MLP neurons of a small language model. Each row is named by its layer, matrix (up: input weights; down: output weights) and neuron, and shows model dimensions 0-191. Each number is 500 + 25 x the weight over its row's rms, rounded and kept within 0 to 999. Numbers have three digits each.
After each neuron's rows is what it responds to, as a language model described it from the Wikipedia text at the highest values.

L4.up174:505541449506491498523497479483542532503506495500458508487467522501517471540480513483527509542483474495524529484485515460504499503505521467490491482506510482510493441507509481482503505482463527536497489454506506510516462453500471527482504511521518497464559508506485540492547496461478497468491480542496490484493521531509493561500529494506534514461532501527532514541511474473507499500494506514475464460505523470538457502480508497501506491517560511466452471491515523542508544502532493462511507483485504473472499488514516548486495454535509506443490491465468551480507538539471518527
L4.down174:479465543498458499497499514484531508527490522514515486501497457516483507511521502543496537480539492542518485537531515486508476513479514534498495488505468475485483459528524475437455546476506480508529512482479476488506485533554477499518474524488507478519463523501499462505531515500520502506491515517513497523481497461507532514524499490490518500528484485525472467540477513498499489471483524489464504550494463496500539506494560466509507491488521505499512500512456488510521499431459497534493517496486496504579498486561514461513503472488452469547516436493464531506466529471502491502
Responds to: Mid-word fragment pieces. Short subword pieces early or mid-word in a longer word split into fragments, such as ter in Quarterfinals, id in identify, en in enhance.

L6.up423:485476505508493483521519515453478526476497513514506500472509527492494494529521469520485495509504490496543514488478492472508476498453467518505529522492508453529518460486494514527504460524510486528494510483533550519455460478501519518469525461467515498497480512502476484514515482482520496474525553417522496506491522472535475472534487504497511482524506579517506544505492486524485520447516504492482516512465518527480515518489565518492548494442500504544488463525473531501489501479476516506510462486510542488498517523473539498510509467512537518485466474499494562446476486511521488488
L6.down423:488525475528487500486537512489476528492525497483495508493527545484493512516527466479473482521487496503510470466535468482461445535496514496455521514524502469514544508505494474529497484511518532486459482480542520521492446525487510491503464506504568516526456496505506512508525490483507525513494537462496520473519512538547503454528440484453461451532491532521509534526464543505478515465491525503475425497469471512484528488492506504493513527428527480506501460501501535487486496510492503546490521505518513473545470491494505492525465504517504469505483489494523515480496519537514495514
Responds to: Split-off W and "it" pieces. Word-start "W"/"w" split off as its own token (W-omen, w-ould, W-orld), and mid-word fragments like "it" in ammun-it-ion, trad-it-ional.

L4.up620:514512520495498472498546487516491485492477478547464517528479481508524497508499522474456502518496479523507518480485516553475483505466486498512502503449457497513552461486559449523481458507472502469458500468554494463531529519528490505477518479503516527502511482509509545494537466452475474520516468457522499499480530507473529487485552450486512536503541493488499493486499505526492531509475481515513477510490543544496462504490442512476486530505480524501531476509472509502513465492480481488551485511540492485464448511490492516518494465488509512490485478523532554493529524525523522516
L4.down620:461470482540475494513439461476497461488522526496545443514520445480545458494471471507496517481533515465464482512517464517452477522507512516508477472538530492506500515480483482469479548504505502497546511495532542525483502490490458471504488484500535523485506453478479508531501557498541488517486544527534491514452506498526524507463439488471532521532515523519516521503520494552487490490532497489503512503507451522557531512471534473490516517465526478548486493499508496483491480497469500480507497509506474490532516480509504499497519513513524475528496524455482487512508488501517471495
Responds to: A/an word continuations. Word pieces right after a word-initial A/An/a (An-n-e, A-n-ton, Los An-g-eles, a-g-ent), plus the articles a/an after is/as/on.

L6.up27:506533499543526523477480507541482514543481487461455486473493495523477531490522411519506515513518515505488510555465489494547551549506505469498516461521481508491522520532465505481484461519523472514477489494488505476493514537453575496453530505502524466503504493468513527503473497502525498499480493478482509544535490447499471488541502527491500491507506511478492481498474513504438543528487494526470483475516463490507527483492512426505513472509492524506473481524495488493531555493482488496530507485513490456498517482522488537494504487488484494491480458525492505522495487543515525491
L6.down27:529464500494523488546515524482492497501526484526519489499526488490525511497494432521539505504517474479462495519481481493502559484484474472505517463483481515498545477492534532471542494499521510520470517446502544465512480488520492537489492492534502474499489514466565501509521493488469516536451507475571507434516487509516489524523497517499520450538484482528452467477502522517517509496489483516476546483544528487496483505482489522497458513497471552495463502470475442513508524558520509471490504505503517510452492492517483474517491501506517485461484519504531519469512490512468497485
Responds to: J-word continuations. Word pieces finishing or continuing words that begin with J, above all the n in John, as in Jun-e, Just-ic-e, Jud-ic-iary; also tokens inside date phrases like year-s or December-comma.

L5.up26:523463490499495491498500518527475503491518491515444471536546542472518482524527502478476484505479462472514546502481489496485530553494490495528480515510518488517522510442507505517496528544486498513515486504510480513555498530527519480515525446540509482513490503493489504547519490461449498464511496482476494509501485528478524494518493440521507585486470495501494493542515522503505475498512458526486486486488447482493476496476502523524514503459511507484486509496452518487504486491471493511481544489540490449454458531527476470512551513513496507516458468460493536534518507513478513542
L5.down26:487488525489498535542522507483536500492476482494543534475471487507518457483456464492528516500458518529414496461518482504508518499489495449508493516498487494494541532485522469488473492487497506506489495509483506509516503490507512547507511560502463574489441443519531507498514503469529481509494529483501532530529496505514509508447514519464500500501491459507465531482487487521482545521512496486531479490476498495551496486503539539519536515505505493519497528511484487507509501508480498511517509483509555484488506449519461535488455476519532513523476484454494481463450525459473513496
Responds to: Definitional sentence openers. Tokens right after a subject in opening definitional sentences of Wikipedia articles, such as is, was, a after "is", and the first piece of "known" in "also known".

L4.up154:498512515539543490511511549522494499490515561527512464486531521509518480505506500512520474470463462450510516502493526494508519516488473457519509483528518477481528495492490509451494472523486499523525518474543482465509556535505466528517492460491497535510507551483496509503502484513550498542496498517503530487487507473486484480502471496493485493513518457441493541546519534439475499485481480530482485497503474547541521505474473492502477511512469485490513514505514485492565520478515467501484486491463531521533467439487496545464504512480511501515525483471506475564512480481490464519
L4.down154:502508492509529485468469496521480504445505475505518519519513545516472528473490515440491525499478530489465512503468578500497488476496478494448550540472497485529540519495521524509482496491458547496477460458482519482502508488509494477530533522488513503508533518561519498493496529548511477484496443571529515487509512492507523546529497476503553472517478495446472535495498541541509481510514492513523501486454475482457485540526456522502480525489474487491500499475502529482538501487484516484506481485513501497522509497521519474469471479516481477508488501479465517531502465481493498481
Responds to: Short word-start fragments. Short word-initial pieces and brief words, especially " I" (World War I, song titles like "Who I Am"), "al" (album, also), is, He.

L4.up718:520453530446526507546537523470479538461505481525491532485477485503513489518528471474476514531533540478520499452484480540460453453492499497507460513519473524453469478481477497485490463510536511504515498472475463492481482485470517549553455502516497493538504515462523501508485535478546480560493479534490534459476475510534498520453521489525463489523510513468503503498492517538499450512530512513498497556539509491507491481515540504502474541493476487492472532503499549515490492505502514538525473512514485505485483496514500467504510465479499464514468501497496484539505501495489497479
L4.down718:456508499456476494495474478492516494545482474523514508479457482496503488507528478478493491493534503499494481490517507440542462541509562512491535503516530467491484508516480490488511507550456549518509524505511502506453501495514472484535515517472470547503462431514524520507518464526521508498503547470548480503507542486484488496495513524512547474476489492471545465474488535492527459490476487498526475530474470472480569499516439534475523529508493500483504498522500494461504503495455514503493542505502521506490477471540490470510468501517517538536504506494469502496506488506487495551
Responds to: Mid-word vowel fragments. Second subword piece of a common word split after its first letter or two, such as op in c-op-ies, Pe-op-le and C-op-a, e in we-e-ks and Car-e-er, and ast in C-ast-le.

L6.up152:482526553510491528475465496493508504466460506507525508489511486463554473480532476529457515499499508496522484538489462541515507535474482518524462486532477433542491498504494522523549489463447452500532524505500481476485490472506510510505532512519508535494526538488524525569474485475495536506524548500486492513506472504483524578474473484505464466527486476481509536496498464549499550521506482473468492458485478517496500484470508537514507486492446505522511498503529483489489470476472507513499508536490489500480485498485497502495486475461483494530507488499553507498526506493508502449
L6.down152:524483501461520513485469485527494496513503508511440497532516453522484541467465516460524493471449541513521476548516497495470515484474486473510476487498479537528524483454514489476491522524510498493500525483562573523501496547518530489486461493523453474498465467489494497510514513524530473470479516514508472484510492482472520512495527505513511530498534511514532472461542539467484456513508529490525490504497485534519483524512496507516516449498472455490525488492506530444506550501509484482485492483490485510468500463484530525539494499490487483526469476498491489508508527484498573546
Responds to: Predicate complement start. The first token after a copula (is, was, be, became), mostly the articles a or the, or a word's first piece like a-ffected or p-opular.

L4.up639:502468531488493469490468509516521488490508532461474511512518495497488487535521490515539479485547494521519470516498517486525518535490483467518512523503493479489496491463502498468491529498506506483476508487538509514519518538512497513506513513444508525539507500447498502509506449514495501504499529458481504478459498517489481457491503508481472485496505561547508480484543497527530470474501533480559504532546496484465484526497433468495505528502460483494429531514530504506498449536565499519475502472499516483487498497479555547519518461525503463511491473556486489465479520504508456506
L4.down639:489500488467512526505491522458520506509505526505515484476487531508509529502504474507503507486558540485464489532529505516474480473508486516485491480481509478502522519520537488505505500484556502515531455494497510485484500462543481535504503481478495503534452516470509534526524503483493510522450485501489438499545486476482509539594471517501486515511468545546489527523534506475537534485472498492496469475517481513495468495466490485523439524510500498484478472462493503572491496452507526529466479524481509486514534475515467518485503485479530491509468511474497536478518543464498488459
Responds to: Word-start fragments, hyphens. Short word-opening pieces split from the rest, mostly w/W/c/C as in w|ar, w|ater, c|areer, plus hyphens in compounds like U-shaped, Blue-Blazed.

L6.up217:452547494515503529483469515485508487555538490515495518481493504508460459497497509484515521529503498520512522484516462513528553525524496457511482509555469508472528428491475485523471491500469531479484507541510470509511520502514512524487528488521503461505480496483481499503513454477539506460529502479489542483467477497531479499500513527488540463501532483473451510510494480527524466506535531505526477506498539459507455529477466533472490542446484547501482467474464477519515503509482489508512533497486544539505502440508516521495537515511494460491512468512478531503497506485464491488
L6.down217:470516492469517499507496502472490504572464500465520502521522473496531544494514504465499507522479521523514489499519481480430472498499496515493516507443488471441522540475490507498508426470497502509455482512528510482495488528495482504477447497511545506495544453512552486466497491536515485476473487524500514525533457470494515548462507512502484494485473475560531485538538538510507529503521513481509488469473503523493513512535513482522502455522515511512517513483498517507500520509502510468511512445494503492486455504521512528506494470505474488487543525497498483500492473508519584494
Responds to: Mid-word fragments, mostly "en". Subword pieces that continue or finish a split word, especially "en" (enjoyed, enrolled, between) and endings like ed, es, n, plus " in" after nouns.

L5.up2:469499559497497493533453496504546490473507496516488485516513575478494495470577524509502495522499504546529472506482490470468490506502454478511475486517460487543509472493482539494529523492497536478498490495546507497500496486531519490475488467513480538502513466492489500508505494498502499483489527486483510515505471516487436498516542500471500521562558512496504511506505460535501504497522517519466525559469526487503484517499490463441508481506546515491455511547488482502503484512489488483494512453497478518473489510533511487463465520471509482461507467443495519488513554461481497484
L5.down2:491507511482511518458500524529492477514479551511493509522462522486513494496515563491491497516515481517476486521516509501501515481509542487458498552484512529480480513515505497492495422534535523527524505463552476498502527496521453493516493447517533490513541512509443479482517437482496483481501515522515477466454492491509495474473475495441527445489508497494506508492512499493538495464488486500496495473519506489515470491480505497504524511505461514489493459507561519513477534503476511518482559474466515509528484477473532508509518477528520489467571505500509483454494508482491563533
Responds to: Subword "en" piece. The word-internal piece "en" (also "n", "nd", "her") just after a first letter or syllable, as in T-en-nessee, ext-en-sive, Sev-en, wom-en.

L4.up88:477509476489513541513482533491500482523512481441474460490483494517485512519546501490478511503574517510488514538505519497517497553490513507515520489474484504487498480497509518492472476514478463513467457484503515486506502528511523511484561534440496526485494500553488460528565481489528517494453513510467483531524489506504523538485510486483509562484479522494451527529470509503486501549480451526482518476511498520457518534499526495481489515543505482482481512498500457509549484481505498507449538474468497504493521533475431476509500490510521461503506503463494508468499466475505476521
L4.down88:469484536493493506454471488522490483486499485478493512481512497486470460556479487511502514480496513485476503489514500470544525463497485488475505528541498470480466509519504558494462512497495539543548491545529485505522489528490536523476516483522493508495504545494494497500449488516485537492527495467493512471535502488499497513524523479485475497520516488447526515482551477454508479476499498533494497522503475495495472528479521521499465537455536525482456474512513475516454511529522514527512520521510534474500549473447488505495483498525467531512486489534504524473476408557507484512
Responds to: Mid-word name fragments. Second or middle word-piece of a word split into short fragments, mostly given names after an initial piece, as in Jac-qu-es, J-ul-ian, Joh-n, G-ord-on.

L5.up377:483508487475464530504514495490522513483482497518453470487478487513505465488500453500527499550493502500511520520506497429507540505452516481531510464492521492475523525495490502450478517479505489504454494508487531531511490563522476479449514525505441507473542507506525527524522535506468507488477468516481499539504525480497530503532504507521554559473496546510531517485496486513478538509506494486507538478525511489491534488497487518522505503497503520508434511520455480502499478487493496508433501458494445495509491470516511527517521474507534477495503462469552530467491528489545528505
L5.down377:534448472480481479517469508521534509482528499440479481467510475468465502495496492508512500451471545516516505514478483464527526479511524490500522516508477452528485529500502552499534488507511535518516490481471535506502479499524520542470490508464463503551436462461511489503485492541518534514515515490522520558498499461518483520486516477497477492515523500493536463463475467474495514477500504476499533524511491477507504484499501461499480470509495505522503518546489514549451521478500503483531501536528513526518519451547510468493471495479482532512508508492531528546493494423519507514
Responds to: Mid-word fragments after J-. Word-piece fragments inside names or words, especially right after a J or Jo start, such as Jo-b-s, Je-an, Joh-n, J-an-uary.

L6.up337:485475489494494496529489513521503526519499510503557512570486481511510509486548509527446485482498546508500513475477507453539502543486503486499474475522465472468502518518498461501505501498498465442515498514519447529481486468499491496528519513493488495473482489526486482490505527504485539449481512484512490508476522503505493505494533531533480484480483497484476530508522546520537486511511465490477520443517497466494499516484482464515493551459566497535496502501490552534503500480500535515503533546476476516580521514529501483483494520506472551536443508481472477504478492485487485470
L6.down337:494488496482500496509533481490506480438527475475443526502489473479482504501470412488559485498499500526490487504476485493489505498481519497535541488466497443531519526483492487474501475512536505509480502493532491495515472512543490483510517478479501489530486512502561531476519479512479455496496456466521508526485511506477485541476491485486478486487537504509453502506482516442512528519541494489545472476520518491544482479546503527496540518541531541494556500497534517486530474483482503491505453529529476530473483467515497488507507496507540503467550499499548484486490519512530532493
Responds to: Mid-word fragments of split words. Interior subword pieces of ordinary words broken into several odd fragments, especially op in pe-op-le, plus cases like Feb-r-uary, Af-ric-a and p-ow-er.

L5.up698:493465499476494471523464507486502454540519485523488504521512503507534467506495499474522513523475515503501513504479485448482489525536493517476506527508480460490535485483492508480450524531481511502518538486522518509498510500504529460479504519502467479541457537508512526472544450459528478484494541495514494517494588514478476500540519503498505516489461519499490533472442494526529547536474497490577520462496509531509511476500464493542529510515501452472497514523509507512493487549510511506493474468472511507491532485479512488478509512528496532521451454538488532501523469479508465493
L5.down698:448482463488486529518480476488469468515556508483463507466549522476490456488517474536482505535516536504507517494477509478473492536490500477546517547477525461507470501486492509511516526479550510515538475484501483527504477526506489516455469498502507511525495520520520514456519492457473491491523492509485472515509487524517472471550491482499516505509434571510519509500459499529561512496505483482491525430498505488487501501507490474529550521480513453478489487506515525470542486561525512511482493485458501495504511504461517502510516493520529537486496456498527499459488481533512487508
Responds to: Word-initial W fragment. Fires on a split-off w or W token that begins a word, either capital or lower case, mostly in English prose, as in War, Wales, would, wrapped, and T·wo.

L5.up163:499480496519569516517463492479505481522490513524483502491497510486526520546540483488463513476496525471479474538466453492465478514559507491514495479546480539499527456499463484510483507545504482467493508490515499482490502527527508527487501462541532499477511529500526461521521542548457459435503485471445494503484503454527473524497533486480487540508503460490520524527495509483510455512533505495499456449523469520540541468491485514519481516473468503474489521527504513501509465529491531534505491504537476501489534523487535511480462485505479513528479465499462489497521507496498497493
L5.down163:496537523492493541472497519504545486508471448506438508528502476496502510506504520516494506489468463556499471503485447466500523511473507494504531522525494522495497530514524492505539499511467495527500478543483525511537516504519466493513469511497493505584447479497506513542490510510510449507495512483535468493491585557493487500460508491478485487479489511521485503489498465527494569470482472538511517483525536506504483475482538493504467484474497465485493493480448490519533528497521507492493474471505539512469503500515453522481496489483530450507493484493510555494516496493504478462
Responds to: Post-subject verb slot. Token right after a sentence's subject, typically in biographies: "is"/"was" after a name, or "also", "has", "have" completing pieces.